{"init_std_qkv": 0.0373, "optimizer": "adamw", "learning_rate": 0.00114, "max_steps": 5737}
MLP neurons of a small language model. Each row is named by its layer, matrix (up: input weights) and neuron, and shows model dimensions 176-367. Each number is 500 + 25 x the weight over its row's rms, rounded and kept within 0 to 999. Numbers have three digits each.
After each neuron's rows, "fires in" lists the words (lower case) most often at its 100 highest values on Wikipedia text that the model never trained on.

L6.up24:468480498474514488462521497464495457541481522490530524481483528484411469494501516492472560449488503492503515447470489457455496521547509514489498482492523505507542451500512484508456523531499517525449451459603444518465487477466459497495560487453503520482479468492523487472547489525485525484525490476516507478475522514518501493516509529477475499508495521476537488513498494500500469503503492506503521534497518490531494482495507461516482507460446512497516480481519531504500525471508485509531469500490488496504498514566511485508499477520505508491506503504509467541488505507524499523
fires in: "known", "born", "such", "also", "just"

L6.up1325:495455496475523463512519554494523487527488524487525508448545529508441545509549466487528485513535475488514486468522517451485453488517516497493521511539495485445484518488517490487457476482474498472497462492514501544458472505535506487515492493553520506497464476477499492514490520527480514466505516497503519488497534494490469537508517536505534440494531518509450518521500497477527520535514502489468491462509486500486574481514524476503523556520497447509507510445437477486477508492501481510555504472509502467520484480484460545515494474544494476529480511509504527491495485467498519503
fires in: "while", "addition", "such", "andre", "also", "so"

L6.up196:514525472480508485507562488510538515471476525510490468517506507504533455451498482495460508510465481505482542477492510507468471547492544506516546498553486501495485475516524506533513529512503511494505502481506530534524485519535517536507515473513504508516518487517528543451497470481481488468537498514506516525464456541495500524497526494501443471493456489483510471512494526489513482506499485497479478450462471489510504489469515469471514503521537477538506497466532490509550510554492479493516518532507503500516518503528498516463503532489473554520481531523546511462474499508530456513
fires in: "s", "early", "and", "final", "career"

L6.up669:496479455504514474518494507524500489508519506538532516482526474513470512479561473473505479475492505488468508489497512519518514493480539470559484490496480517506526475524547452456466499507462510526490508474549500499481495474481501506470505449457472517500451518488519487518468488522446484503476480528548513480464489500474549487575538479516503501485537513506486547506491507503532496530485552524523517485562458449474479509527482477497491518520451507476493474504482538519497527473528502472479496515509472464514499459511473482452541467490498468509504506480509538535520502493543503504
fires in: "i", "any", "no", "much", "little", "one"

L8.up494:498500519494493529496450462522478527559523475467490485474516493504517554469483472456518516455495484526514479539496475484508481555531490494481503562506512534531507514525492492513488498531499471493466520504513544489494462559539486539515495498470498518493504531494466479506490496480467522486499469516453498452516458503513518436510518472505495502476472498505511498460453504501570490515486475496475496491542489493451537534507497518528465473495501468503487531527503511436488493497487516520498518509495532508537498505508537512481507517492501479514504532514536518478543515511520510481
fires in: "to"

L8.up84:463507453499483514526484503537576485508531504483505468524444490466509558483513536566477512484525477465482452490535543482482497481527484539481530559512506480483534522515534502502504486465497482497488474469498489505494512482526560537474528503466480510474516518520500516525497499490500518515451499456463506533500498514509499461502545505520532528477482476497497517586480484487509511516539495500536549511494483504498535502508499501484514534509495533496505514497486502500469460509509487490473501486516450521529501506531467494502519510482493477536457483522524512503494471534504499545
fires in: "to", "i", "not", "he"

L5.up1468:499516533527471462505529464471497486479498557481502457502482486514478477478506523521517471494482463477501484477455534485480507556481457490470539479509523464480492461468498518492527467513506513540472482486481493478505514494491478522457477484533525533499531532515474542513526500497479474514539507481481511489504471529466483450503498518521488460522504524475481478513505523510483523497498489489469562516491460502536530496497536464547533526489486494471472535533483543492495478537523497545502455469520535539465519507507515554504543472501483463512501487543520508502497489523514521472
fires in: "written", "released", "of", "produced", "published", "recorded"

L7.up940:465490513530443468518526472487525534509500462481536518473540497533485525492437524533473459495509529488501468507496521486493477458550474536476499472537467491459505458445495485493474488510472488508512447483523465485486482499533516512475504526478542508467501473502514509489509505524536526521515487511443461485425486494495492489508498503532459482519523516486520501512483501493451492510433536518507495502498484494470493561506481467533522545484508488516516523490487465545518535493489496533504434470527520528465460495474455512461503505531517442523507471534490513455519465492530487518
fires in: "m", "200", "medley", "v8"

L5.up397:471526496486466528481523517511514516495459498471528525482532493480501543504499534510506482478531511439470490524499493497461516514516518498511538524524469511518508519513527516473518480506470491488486535494505521480528467438505528497541501515498479480528480471473506486513492493560482519495512525537527495517486488492547496543476484511480466455519486490488441493507540503467518481506454513535472519488527453491483502502467489484522512552483520486486507519520521481488517510510513498523507535504455462492482498461510517501526484535493513526498565509477477536512463507529495470517
fires in: "as", "a", "was", "at", "in", "became"

L6.up328:526503479459469480506488544519486462502550523547571476504524533500547528467531486538515538469507521524482501488538484519472510487499461491524514530534482533507510469458510500462482429500503499530523505503545476503503535499500500501472470462480462531488521484487479482518494494531481526479452500521529522477469531513533503484489539506513449461513527517475506524480517533490556533506495489507557508542488481513466514504504495482510492504516475474510507529507483502520517511477522479515468504507507473490497527512522448517483466529491475478519519537490476524463464478527528516488
fires in: "to"

L5.up233:478532506458544462487489488528512492497506527493520492478482474493540514480488495505485513533496461498495502507488527525514455535489529531511485517477486443509514463490482514478526426492506471484475446475514490485492522497505482541497471509466534530481466479492488480510540490501491567527528541458491540530472507493509516441515507537515480476522528532459485502497493561512518513512484455520486522483532491499530464554541525501511466531504475500481475544499556532547499507518466480477498520473480478487488488511468512525512546477505468477531520502503530503521506479532503508515
fires in: "of", "to", "for"

L5.up602:471517457497491518540499538489482487530490519482515532515461490475503534474497536481508529498453538481478479517490446464507462540494499492490523511522512488472497525522507488495526475439528479519501468490514545512458542476470495483504504469465515507444489492503520517490484518490488490519515523442494505524506501480478494439451492501506519529496467518492470467507503529482524521521466468474503518476456514469550495495547531503534491514536472521484542498494525461501516490484498462500518517455489480497495518521528446525501528428460504523547456527472522458529500473526509501509
fires in: "of", "is", "for", "do", "to", "whether"

L8.up414:470534521522478468524467487505497494535523480516505543480477477487500506452491508498462502460491487488508507480510482549478493496489463509487544533534531546500509492496494456470508466477490523496529513522551476483533474524531504520506486447450526515460509517480405496487517491495442505478477481488518494513522477501531486484493468489508441509486471471500494482542496510480562486489502553520527505493513486525473514479472505510494495490541500457497507468471478532496545549520468494498476483480456521520557548529511463478466463528504520498530465492499507530466485487502502513477
fires in: "can", "to", "would", "could", "helped"

L5.up742:479499500486437478497533504492499508491502464491528457504473497480501490535517520484521524446530517449512485492464508456516513555487488518460473503566485519483517433475556450456475489520506500487441537502495512534491512509468513497490519539505505475539454511538530480477467482505491566533508520489451514490464489509480539516457495469520455456482520518454493529507493514497508471515509498518516513431561488471504524521526549530506529489492477513545527541516519521484486512520520488527525525483480477498499486501549475507518488512470539480501521463503502471485512520481530514476
fires in: "to", "end", "w", "down", "off", "against"

L5.up67:460515529530517505500550494531507501510512524476497525514484491492496475500507492511480505508503479467478517526518506482500494492516503473474514505508512503532506507488485498479494465508461506467466481495477504531490464476524525489523539463505524547467478501435499493516516477504463524491494509568537490513473471550474500508481556523494448523520500477470522536489492506511496481504467516491549538514513506481527464496510489462484468520560511531509497477573470459556501504491497492499508502533480489497497488479503531494543520473459532512513547514455504486491495520525507550518
fires in: "as", "was", "been", "himself", "him", "daughter"

L7.up1251:473455494537461513519473495547459480501518521498514497517486496518521495481502514497466453476486521477474475457481499473469481532514539482493506513528517496513502529468486463507508531495514501516506491472492484450477452503488527521501486469491508463477493510476508485493491519511522531514489468509483507469470500488485524466500541512465482488510535473493486518503493490477552491467473521488537491493500486505449481487495534498503488486462494485499480508526455516534522471413540515546467499500506480486486536509507530501457542502500523464497516524488480503514482487510475478513
fires in: "no", "same", "a", "one", "several", "few"